Part of a small language model's weights: a variant of Muon for these matrices.
MLP neurons of a small language model. Each row is named by its layer, matrix (up: input weights; down: output weights) and neuron, and shows model dimensions 192-319. Each number is 128 + 32 x the weight over its row's rms, rounded and kept within 0 to 255. Numbers have three digits each.
A block is one neuron, or neurons of one layer that tend to fire together. After each block is what it responds to, as a language model described it from the Wikipedia text at the highest values.

L4.up342:160191119097132124091163146122136136171102097136121106140119102124082091140141094150123174179122123152060173158145099129112172130165067095180168148106170111067130147144110110126092137145129162151133072160118075113171061108152174167098115129108162157140151127144109099133112109150185131071124179120106151119165146120119098156071146158117139046105106079072153166177127126158132096122170
L4.down342:181088118101119168090137116104131140111130137159142133158136163169102173095076155081167134119137170109066081123112112144126150114124146143076143145132073139148087149108123178170208123140118142132114152091085128089112104132129101072153126129128129071117102131175053103097149161079095112133083132089069146079085159115136142229071095149115110122097164116111141126128121111167116195125096
Word-piece tokens at the start or middle of non-English words in titles, names and transliterations (Esp-eciais, Catal-ana, Metam-orph-oses), plus rarer split English words.

L4.up1077:122133114090156114160095097129119070108094115101111112162181111185108092101145132141114132099144137129124102164139097089176207179108180096147157161109155101123169166128080108107201147086127089104163099076171107175135086110175123133096081171171107100157136104154127082156126124126139190147103144049125110142119141183113140147150150148118086097069127130116108139122131146162085202062062
L4.down1077:160166136137102107151118142117110152109131114241085182135102131157215148089111125116109049092091126109120057106078078136151138090156118112071099151127113136136115140135142138175124096111133122133134144147113105183204165167162137136108161137089137100123064153114118191190151157118154119182081151113145123101130092096147154123120098101076183158100139111166150112151127140155080117107172
Pipe separators in sports or statistics tables, often after a number or empty cell near row end, plus articles after prepositions (with a, as a).

L2.up34:097162139102079182118080106128129159085123110167134181143064060108145175144112144122140138188151140163104116103138226103159119132115130184133118099107140106136145116040125127155106109075097116134079082177155114137102159128167104215110144180161094153135121102154125127112174180101110107122156183193115120114159108128185168099058121147139175088115114054154116097124073146088185117151135
L2.down34:166137168139125120253080150158180097109119113130115127063127155138158151105146090093087097131098140090076074154101149133086120105127142159107177114061100118104143075148185111141134133189127155082144113173139139094146099124123154047151166116117152123086119141135187162097141121154129055119203119138045117137129063091094037125109122153136097109146171157108142101121172153142117148115085
L2.up569:089164133159170160175095125150138110171136180117147062202125098045141146173131114139160147128206129166142145116108185207089144183050145162135139095168097124087132129126086115154187092096098137142093094124115122162132098118134145139091144123140131117080153139084163182119164170104126112176058152132136135162180121135146179150130117112136128090086113114157168094080152084112164092125141
L2.down569:133099102089113112092098096102111126181151155092131099120165128171100123138141157118120111079061120095164126140128087080148115124180034157178096175141084097135135167150128180183121171131134076102149159115127169047144185146116126149133189108133081161148121152139142057157100131153115101123152104167122143178096125141065134151125156132074143124102148127117068090092097134171116095117073
L2.up1613:130101108094198125134171140125127113129113153143123167109082120084179144115075113158070127141171139180093143131122121146119133126111098171103175174114119142204070078066098123131096187125066175100133130141134094136154167166127123170170133161160155148169085100168152105087157141171102145134109087197049093125164125111148124149059134116120151130163099136162100120116081091110147126110136
L2.down1613:169153158135067138122079173125156148090058125187155187096197132142143105154150097116123102116127142125156126133128131165132109167172146121194143140120115149136135140146128135127112146130097154130109096118156126138125147152142108114142080159118132153147130109114182112104104110128156157198125086167177102121106160138146112154057091147115118136135116153116167160181115094112189092090044
L2.up1894:175092150134134098132113117162180127095148145075123148110112159104130137076121113210155169121116156137112153129136131139101093081082151134136178154164152135130121142103103120110131083157172170189160175083099149170118119107122087104103067177131120088113187118110059185129085147073143117129165107115200100128154106112131164127110115195125111084129076114053102071162115138121166138102138
L2.down1894:116113134107150063102143129135154185141085108129136143106129171133159107114147101100122116169131130119083163113147139106191133158141131143155089080080136201095108127117137111091121138104117088033158113115127156133149120098164111170127093149068120142075108151184124121170146115146158112104173140093093137129130144107160094157125175146116122111089105150106084067172176136123180175191153
Connecting words right after a comma, mostly the serial-list "and" or relative "which/that/who", as in "birth, and lactation" or "roof, which".

L3.up254:066061134135164120079131132146118198160132153111147056080188134132170123114078151131144143103173055081125207122169073106141148087181089070081138090084113156122093107097091153133128152157026156143152128104081157120113110186082133113182143159104132083077115133089127163051127159094077154152113152182145172129071137134125080126175101086106109131118150154106124115163158185065125143133106
L3.down254:043128115105121158128147153080154123117181081129085140150148079128148205116138162036133077143153100148194162163179117110155178139056125116135042161121092128079104133148133154128138166131146113165115141078151136143109164057104107132148179080168113121177142113115066123185116169169176057094082153124115125079096138117133082127068106112150102121116104173156129116136120092068107164110094
L3.up622:090078167162112106141143126147075072135209092170095138109140123138124079136161126144140143141118101135114101125113132065121129116157143129182176163123158134097146094135102140096163137154143109163154121117172163151113069136107173143091114172084089116121108124137045142167164102149191173147140138159114189114123128128133124179102123146120129142147097147047139179172141084092124087198136
L3.down622:121108127167127085136139162165113115136186145152139154117107141168089074151102150146145086069111170197158120096107108100106065141094093141146154144080137139122055137175140134086140096125128153107186134132124141135130099065185150134127059144145101116085129110120088129157119096167093155127140118196156136121117107128173146125092137167120139128136099152122129118118125140091128120111089
L3.up825:097142134057152174097125126155158108107154101096191103129163132156082150175140144117147114086125153124172147111178205134213090145144151132098108162161122117084140075145093118118132186129171136130104206109145170141160145130133135109114113126117134090150138098122109127129141089085170100140129159082138143118161135081144116134188086187043129076184089090138174139174124108063121144106101
L3.down825:149135137110094135160150144130127133145065165136129122183175148069097118135151141112067096210106081096144078105144122141159147129096154126095130151157046083059111090122136104153162094126146118151134116057147127122138136123118071146153150109109087149133207167129037143147189118151112140128175112093157154127079071117117108191120065142104151085172088151171029125115113145142124089192141
L3.up1601:095134123072088149143139121146137140113133122134111118146109107149137067141164126148129078110052148119127105067070133039086142069167157123208101200173137100107075088155086159124185086120133119153152158098151121096087161135161125175126122092176165118133194165094172108203148125146111099111129161112172043132124127109181101110058131103109143072143137135098095154127135116093086106127133
L3.down1601:135097099111142139120185155135129149156059104092125104175139120061166124112155150123080084109092112075156130076210044178115100165127081155143159170106127160127136067167134075184168186153190110140075121150107119140079119105104132117086119167104140102123146101150138178089158118181160128144090150153117133081123112117132078088127137157097131176129102172107118190058126184162118112167039
Two groups: ordinal words after the, such as Third Division, second position, seventh-place; and word pieces inside foreign names (Tahir, Aamir, -ray), often at accented letters.

L3.up333:140207095113139163071114061116199113190111134128145129132101149052118158147115119127214063088138074089100094142091104129140089143085118112146152119112100122185240163101130081111122115107137105136096095139087071202132078166159164116077173159164139112153201113103159112108144123112094119110108092153179107172168135107127047155090140143117105115104128116129068059104162152167126193073145
L3.down333:177135118139124099123122071110093096224134144159068141131125136152146052121129118131137100142149166171131086168164145092138174171122109104092099156147097111132121132063114167144144089110130113115135106122106117097164131156064139162154182082103105127134120107093122138144194131122137089153141209159098103160130105078138152151160089051110142128102148176124156103156116155065111107126181
L3.up1528:133121109092152111121117137116163102240120141192150089118118201160185155146092155132178090129128186125144122117117152160179142161111127124134124148105114123140149175157098099124176106123140171135165128120106195166098134122117149188119068176158114091078107087137183092125136151161187131129132177133140139121128101101110157225108109151175133158111084109103121121093165147135144206141077
L3.down1528:105098100123082165148152088105083183230125110104117112050098100119113146156128125089113171110158159141182126126126086116123183088117163077194157135061099087087043085129163097163137182114043135104153134157175155117170157171131116130161150133134145138108111115115151121140132180123144135109110139185184147118115086047130159135120200113117139154173123180153097132187157095114159114100133
L3.up1649:105138127188120064170068071151125078157182108115136146130168168088093137159097040110107118112168180099114106165104078096133114223176146131147149135182158111154172120152126147086118153069169119145079118127090192172100089144093128127124143121163141120157162080129088122086090176121128148105094145066109100104127073091116125140153097104102091082101124142151130135124209112104087128081145
L3.down1649:161162147135180106088085161116156153137089093121157132115133148151149138181114130160109031098102106115142118136061143129117117068088099122104097183154053103120149141155103137185106103117119167115155100153132147137134100139098083162161101096130095149152142146141140089132171070183135057132102133138146132175128060076117091103162089047124146129082128127150109135135072189138125160091155
L3.up2139:082132143152148123120105190133130122176139148083128063163143082100159098129068177096145170080128099136116092126119116019138143137095124138160152119170189153105178119141081144117171120098117092128141143120157118110165179120157135146176133122104107104152149125096159089105087084129104146158166160059124163113095130130118057124140099084131083116100115116068169101111193152148104183079138
L3.down2139:086132162126136105113149126084100085175062100142114092144072143161129151112134149134139102152104112159123125148145166110127140145103093165114125170105151169128142120176118123168100118232129104176171145164122072189158158092114091127121209168128122149030139150114145068129137158110124119069133123116170119145128089146135150195175082117168111133080088059152086097109042117166127148138097
Pipe separators between table cells, mostly right after a number, as in 17,537 | or 1592 |; weaker on semicolons in lists and on the in prose.

L4.up245:138160135128120137152144102157124057095111126113114122168099125054113143158084087135120158148122144148135085121102140137099094123073148184094150087092134098165127118122149106126100132098103137147088085133199154194202173130150057067124170169089135158143122112168145113103143144107128107123157149105116125144159126104141162121199117107146146127125120174121157086108124127043175106081140
L4.down245:145127089169149124157146141110158128090123140106106138019055150087075203165166075100137116109129107083057158194170145074168152134117158132078118118085166177140139110133121136166134101149133098091101141101123140089146096135152147098108111170100173092081023138126147156169109117130165156099124088138146115149170145126108079189142132120145131077107187103050124138156154108123125148198154
Relative pronouns opening a clause right after a noun or its comma, such as which, who and whom; faint on CJK characters and table cells.

L2.up375:134149121146139199049109125179132146105172128114139132116160149233104131129106115078087083160093120143110107148122099144083147118128098192099117154147109194091135107198169133136027158167116113082108144123142128095052153143128114066127158194221133136112124198212142111138148159082145140122101104103120115120132133055081129166191144141114137161138084160104142164193175136165140161168144
L2.down375:152122180163064161136124108096126184081074154195100079113070157143068099150075127141124131109151106134188170156099131152124135169156167161088153137123118179108130162193100157185114044101074112098098118127138095144114120134137086110118112100138127158144144109162108124109123176129155156121122108140102166146055142125089137149081128119165167120147193132081092139112111143132180114116103
L2.up509:082136125170175163176113159130166084150132180117150136156108140107126147089081127145131156112124103133136170157106154076139071156152166147137188113165184120107089160081182154075145095200125137128125102173065181135127154120139156192101130170134048133121129131080157152186156085149158134131153079102123077113117084120106103159091130218134095137135120185147133147117127132085123168097137
L2.down509:149088082122135155114136048048167150146112105064094111114152147149100097093174159136124120090167117173125089073199134148199112156134132123152142102138114108107191131182104136106178110129077163127139168108147120138065187078207147133133114078101205111087043180159121143089112158097133134136106134147135151117098117083111075079147143121136113138086134127082101146152135123164138141142112
L2.up1588:120101193138143132145134144126143129152145129136151118135167124139108094159102104143095156120125168114147138110135142119103097142212117137144134135168132191122093139135150189170076053144164108079113151094097121154126087068183088139130150114108052120139122149121113124156170096112113106093123107156121154078181134101137143142115184168109141128159135180121103159154117120084130127165150
L2.down1588:115104077128098147172109132142135113132055136149125097143124125120090124111119166136113154125137170111163156131124123112127011142107155142159015125087130131091091152132072135142168132128076100083074157119144118121116152110146112130123125122081142098138098103144185125091177154133182161059109155134118148120084083124158114080167158027149097125125130132091100127083147128171161158141147
L2.up1634:116119119177114133131136107105156108131140106175114193121210171154035133168130143131068129120096069183182158117084115145100082124180122125121127147145148113136135162143117148052141143061079164122092119088057152109135106154150125109128144135106145144078089136101128129142109159126180141158103065088115109120194105117133103085101145144094131143089140153091083111115164066147079112200132
L2.down1634:185109117208107160105091086131196116174143117141115110108127151136129131147137159102080141127167120135134155117139131138063047157159144166127064091145181130105155176084108109130130108168134152117168174178137121188082157191137175129116088169125123129086092101160157141155070114132156109106126130109169190119160070126188125155086151107086139137113103128171168140134102176182121159114085
Fires on the token as/As in any use (known as, serving as, As of, As he walked), plus As- name starts like Asher, Askin.

L2.up273:135084056166109137090145121108152184136129106125108145115131131160128100122155186146178093143130139114205106101162101122141175203118120153199115133126116158192054128171142143176147143110166103133127104152074118090212090155081115159096184090151116069069123126135102125150146142174071065166093202140178113157139125107207119162109057102133096090100084144160152118056165106106153114156140
L2.down273:096174111151092113120097059092063159078144127114129145191143115111128140123129126155117114084104127082158161142110127136099106090157092134168128114111111092210142091159117161044110155157061223179141131111115130143093080136123138136100101167154174146167094149150193119094106085067076173071143172139103113120107167121117104125125179151120122215076204049101140092183164116148193140124114
L2.up495:117173173141119165131131171214146190177049094105118077174119113122124136136177140154146144147132121141092129048151148090066108150169118183078231173117129163135144186140093110159142136072164180144096118129095117098123126197117125133179186186109213096089177108175167143121122172148097128135062182198190123146123092085112088098125117077140136095054123147151148130144146080099180114116140
L2.down495:086150097194118134141135081054140128205152097176100114162106128075162153172150172102107048107145101144107168140198152188153127137107128166133099134074062078160109128115118159112148171127120131101144136119155088083192162155149115064126118112120101120125098167065120115084146133119103130099070140131098112151093126056086100105150134166116064154098143128149113073122143182172097135150059
L2.up1240:108110095078116104108126166121097134203082155143102103116092151151105175123155089151169077085116152110117139159168134164165131135123087105183140091132103161128079151140162104193125096112094121151118148148080156080094130158160150110142158091105181146107166078120125110120102147115113182072117098092126114122142110094162084181213113144098122144118110162146124140094143073143045113096120
L2.down1240:125151166146114122110133093115065203140178125128118114137144137097137140174124116111201140137147120122101132114083148186090121092132084128125148112154081097153128111133118157120127096149085146195153125124070133112098079168107121155099117141199164113116104164153160156129096140156165127101132171122144147120145130064103081124126138139112090099116152087167183141133143140121121143192174
L2.up2245:139095128120163119148119167119165098127177168074119119139144129088114051124101113100126151103127124156027122097163153150102140156123148125136129060158133126147137105177151186111195082067114151142102161072104128176110116126136146139208141094076126159099173162122152093162129127127193179159089135101107078098141162152150145114169094100151113111125154116123137158114159134129115164054112
L2.down2245:110163151152150127088183141154104154179131082177164134138055146205138134135162117138144084141065149154106119100113169160138147115141149147104158167110081182127123099144085175128135122222172166133173130143076140179124146118127094104070139237134079114090133111106105121129174154163153086117132162039157118118180119109123182145144134141110107117117100088170137157110141179167127149116169
Pipe separators between cells in Wikipedia tables, mostly right after a number or value in sports stats, scores or track listings.

L2.up605:144159099072097126152165126162188150123140102091106144123099138098051187113131118129131182117152108216148150093141138155112115142143168117139116098206117129103171158177149095187115078164156147135135127144143141076100116199119167182130143090143105108106142111145119096119133128110109148158217158135190084111104112203091163161089130145139110127118102131095080051155143139117109152173221
L2.down605:102130089185161094076116141139107119174068162087157185120109070128105096089130113131134108127150081123109132138092134113100150107088074180144128124168155173139095139192117094052139120153128143125167180141121109163103122118125136109131055081154166134122089145131077139139129100082029063152191116137131092117101112124159078136158179147115101084106167144142088121157198164102143121114160
L2.up808:086133168123146131135139122156192100141117091148169209101181149152081103124131112141117112081147116124157140139121097199109114113125129119155103161112077109122133114115083134147170073067141176072146105124168126138210148150134137129082120147122109148141122095158054141096097104154131139147110137092161155147127151122074126147145148121110116194119130129120149124151150119114101142128147
L2.down808:138175095106094135111128133148104123208111083104104143109107103123133086123173129163165057108166199125051159085051081149140137069103177123094137109119069136195083094120126144081102059132061122116141191138107135142137147108149187134145160130111123115086139104119135103100156119143085040113119166136147092145084142128135170110098137144150168132169121156141107115127117134099116173065152
L2.up1475:132134144138080119173177140152098122104126100146185101117102136091100129158126057094111135133155087146168118103112137175096122118133134132139082124115119079156192122136113105148178086147009129198203070120136144093096154129147092204095088105097126171181089112150126161120170143114119136091092153075191107124208140114122196131127144090109148130107143120122109132154153143099071160121202
L2.down1475:121141178076174100062111130134165134190138141090107143121116115196058148077113224132131120079131150141156100101101127119162119148140116190119151107090131118173131183136145161095132167153155177126144087186089119110153136178127072090170098139167148081092102115110071128079174166127054118101204161137112105113121137150141083074120171156195100186078143025079091166127132139129085127184079
L2.up2008:097144097134056160133123112130157122168162130100068128093133091111097092104087081079108136165131140183155100148204163107136124152128120057130150140184137177100144160096137138171106075086099111163161111176153136147139147096128089143076071148109185129149142133131110101156106117135149180127124165097087146103117169195076181122114157161089104133118141149139085127107106121170139130166174
L2.down2008:159130121125100130123186110117145150130146152128107162181170147123105113119112144088126123116173118127090086117105116106050167197139107161126115111179127115104106084169034171100155124207173085066153135135165095165089123126106163104114162136101159124057121089143095115127123187102089106180189161175109161171131136152141048098108136217159145134152135074097149093082067136104122162116114
Word-internal pieces and leading zeros that begin a longer token string, such as "and" in Handbook/Arcand, "uro" in Neurocrine, and "00" in ID numbers.

L3.up272:129081096140154132148193133106104136093174115129179116144127121115097095103125130155128077198175069084127135106114129155131138132132070131174102037122147090147133157103209093098139105130165128077122089117150124101122116140155124126154153184123171126077106125174141139139059061101163069137086185132109080130127148104123087165092102068175166129088152075126118118176197198213097125185128
L3.down272:096255139126120136186170124082129098188148118123088111157111120128125090107146083075118107106080114106183117125155121178109158125138158121112159145133145120144105127136139157120144091152145129119107137121147105151166136126179087097199099095098144123148097125104127140189125140126137142174119127130137091129210070174175036132084093166123090171130125131119169137098163209066086099148145
L3.up364:156108038133156043171143093141123114119098113118155100177170236151074174150131132200143093149182103082179122137080110121146114086127124146146124131153089084115129183091174122155182169135147117155095129179148101046131167191158140133144078188139128111115151135168123169145170105095170132179092082170121180056152094106113133161154138086116113100130186116095137077144128130094147142134155
L3.down364:106107139123116121148081085143177099120163171115095190124119106148149180119130146074150134137125120129116148129136118171161118154068117129196114080168102126114109122109105141135202118143103117107120102123147140134080072119139105113167151162070120114139172151134097096143140104087081156216159172089113101084067113105147071123152119170171104133111149143147170157106142160124131128129156
L3.up823:158159151132121088134130124107151070108143122113172116084110096067080114094139104085090057168112094171200113114146189106128130162164098136118141131105119186170164075126136087116134105110144161118124116088118146088134165146105151136157107123106127130154130138181108137091059138145163110153075111073143061104150188093071127071066158136180103204094166125111171151198152142119106125184174
L3.down823:093112138115148099113143121103161091117097163112138148082092168095170136099117115115096098124152082176154151160151149115094164124102155162152130105153144139160131155151125121133132158134136183131114114072191093131189133169097132121093149160115147163136152115089069115122091105133108099130108123154097157138102145116180037126152113153123164093077111119107134092123133159162088082117126
L3.up1983:140102086158150105122100126137144058134129191123172174144107194088131119108102120119140117125097083155098113195107103063119122144118141172151152121093140122190187177115150152080096098098097120128129066047118152163225102143167143167127093156096091190087110123097143200106151093158184122116079137150124111050147116094091132159133153166136083165108142138164140151095081130129132166172129
L3.down1983:130157136115170121104152135107130070155105121169133138169157122187120123137123134142179187113146144200113113130155140123140177121126123088185173074127127138124159142154128138158144182093129189126180141163179116140129150129099095123060094095111090151132075178109147106121170109070169122185150123196119086182168116135114129153114115150166185155162094129144163146120138149064118075138111
Middle or final digit chunks of long numbers, mostly catalogue IDs (ISBN, OCLC, DrugBank, CID, NRHP) plus coordinates, counts, and scores; occasionally Israel.

L3.up378:132102137154146152151157147132118140127121073180060086172064156165121088060123126113101103157043107163112128129101129117098056123204126206113151114067082080078108163126113128146145129130082166123116118131130094138112173080132172183138215123128068139115134194163129139173099082101134090168151117094094121107098107119069057109123132150110097145101072125066157121107153132092197133112136
L3.down378:126197129143133123111067123113085076125133151141147118109123158158063142221090126117122161148105103100135160139104135090154118088074131170083110131148112120083173112180167096128091163097108123077108107157138052127122128121139090139104101107108154129150139140153173052120107145131088163117154120111112150146152141089145034152147116112128126097156111140128151204130099106166123105157057
L3.up1081:133136156186161064140137175126134152139185195100132187177134125118105122119122140142117111120146130110136103136054122127068111163167148152157172106110095145122129063123180191147164070196212147143132119125120138132104061162178208161161118129134154147130137156143106101129128100116153099141113091199126079076125102092076137162128150191080102103116124156181165091112153108148164153141173
L3.down1081:114146133140077170107084155133194185163093078163101096151139171154103097187151203113164088121129172167128157122136134115110038164182146162159132104105218146129119074149135124123119175164161118069086132162160124158092195165134150087133146192085169143093120097131142065110187129152131123083152142149103167125157158122128148064155145090129099127124046185086069160116135146167147087148088
L3.up1208:133048196158163059116119140090107119135168121162121145122114170138117140162141182170145111173155095124120085096084160171111112120125101146105080121136115160167117093142189186119187199124107149078131061132130098160141165124109171099181169154082117124090141120122119108124159103100183126155135089137100116105165070119099144156179129112112094088133081160083200090149089109165201131170125
L3.down1208:154105150126164178130093118123164147150115197149142170108070127116102122150146134130150099139145088137106148055159126096160104153167120126152132094155138122135164107146146148154100127115120117135119069072141151184146160117151091146176148141103158137129154080175146087124199040115139153115129111163100141120117118126135133052147124162147094102129082133104085099143106159118090131174126
L3.up1284:163172114172108133095112099059114136130135109158038109161141096199071081122118159105091105158094129116127176158139113145133168176134163133131188088140150158155138121132217114076149177095189077092170117167083075132107158174122100076178195116138092118088156100126072137131103171108164162110123060134132092083122131053172159131111142155110199114076067117078175162106134115170179139137118
L3.down1284:074171086158163091182118135120194164097048171159150153090054127112122155154124120156135099121175128096174137083129070094056088161086181147101122125117174150061106092135136142123094050127131176144142129097115121127146143157141152112119133152107145115115150115143158108091106154166158119085109100117128142149170163138143182164137109096149113126135130189105128106140146122137145124147168
The word "as" in all its uses, such as the conjunction after a comma ("as it would bring death"), a role ("selected as one of"), "as well" and "as fast as".

L4.up511:103147137129135075136154146112156112114131163115097116165134097160105107160111096121123114143122124143159132189057148157134108174144157167073196135169132136095153108150143142157141087169157125111110155115126127133082094166138175156085153124146129118128112126099161160084101115140126130153127090112146096165158142083130147171131163185104117133123122152096145130117186098186165161165145
L4.down511:155123182205132149102112102130170167109084141137116168107129135101088128142137200129118124135092168145137159146121145113168060156135165130132099133127190145078063137128135157150141095175192100061105128152153164169131154148188099100102116092104158153113103087107140209094155134117121128086148138191118117177112161131088124107147174128143081140162133174108128156128118046159123091170084
The word "as" in every use, strongest sentence-initially (As a result, As of, As dawn broke), also "as" word pieces (asado, Asher) and "also".

L4.up153:081149149135097107118174161132120023111138125103122144172098215086131138085126106100153152174161143116145112134143108088122128132147143051142135133125163110128164136100122140117121077111052141026079106127197129087137142207167116230145165092145114094115129173125092146142060065160094156143140200122088108138169105090165106086069109169147115150151142143098059149142095142191098100134084
L4.down153:139149121144108167061119113125146119135169116109106177118125157150114140154114078071162137103123129154164100078087162138108089174130199129087105094137150132065114145137129138143140078151117101148145159102131099185134126170149183090079112115157152126114157091136095146156092129118122122076138134104116079017110146139146133176095138196119152097111120156056121063158120096117148101121099
Digit chunks and symbols inside long identifiers or figures, such as ISBN, NRHP and accession numbers (04'000'685), SMILES brackets, and million/billion after $ amounts.

L2.up214:130128114103105181166122116138096146152143147186127119115160146135054194138093107144140122130124134157060135100155184128188167129112159097149125139094210181130103110006126165181076086131096127059128145125172137157179117094113126167145104111157162115130150127117126133160096139132084113116129143142098143091148127077142099153104144123179161099107079137122140162112108107147073147101081
L2.down214:169145139085159090130143158152159135107102151133166104103175152076084161175126099131087161097205153099109131126159137179160131077079163127170107137162111093122126161163140128207096096131152140164058206115142098096108103182098061192089169127013105157075106103109116126094162088099141130105127182159144132149124081079093125121098150108169128141126126147132127164157132100128140116128170
L2.up947:147102114074136082088098110140133144146116162118130110143127099122103150125155106118097164162091085098151123136153133118107210154138159130083194079244117128182121085061114140163160120134074053114147159142093103113148128120189124164164156125121124140161127151143122089102169098189154101099108105130094086118089088255123148139124112125155119141142157086103111171102207077136153121077129
L2.down947:143082129154112074075198138130125150103161170137135140145135116136141117113148113182127117152174121118178057154095143115132195127130122098191150186147095138080113177149105152100131154167144084124114117143204120151112131194111079167147152141119134068111206174126135088154119161140060123151116121144112124161083166152138167105186111119131132137129163138185169132129149138168103070146065
L2.up1082:103192103090164118148099132131058085128123164086130180144136058108132146017105096054124157132140111157187103178157151120172104113134164133075177255103136152121154191110073160127130106115158086180170131137109134147115115114140140098177152094133149149126115112132110140104124185129136140140102113163152123190105112077140144161106093151146115121153120104133166158132051197134079089123200
L2.down1082:214178140092111087106113140113192129146111154110142112099182097141145055070153062084091127133111113077116170128182138110129081181083161152131115138170094120117144133160169105139132181130123060122172091106118142159128109089163122102169100147105096129158115077108089057080196152125137078146089147117117155106167130182110185195135147116145100051163127161121127101113137109130099101124117
L2.up2017:168125098126156104135107144125084161099130174115205116091124139106093130126138100121128103062131143120152142091124145093116123194130174055141127153117142109119116124130168127139131098102108166154105152117107106081129138121108134171136174105192096151137190152134099088072198123133108147132046090179154075100141076057175111095162159101128190187092135120106204108120121141104142089145082
L2.down2017:123130123128087092126137151127120125112148163112144159111186146180173141102091165191071129136136108159141141083151106115118147175216145075077162063140113172118162178145150143112136130152086096095139118155122130144113099104139141181102097114100127139106163096123071091123042115118118110181177126206157115141143121150140078133154144119124124113137101118142153094152106129095101169069107
Word pieces in the middle of proper names, often right after a capital initial (G-ret-chen, Tou-ret-te, G-aul-le), plus diacritic bytes in foreign names.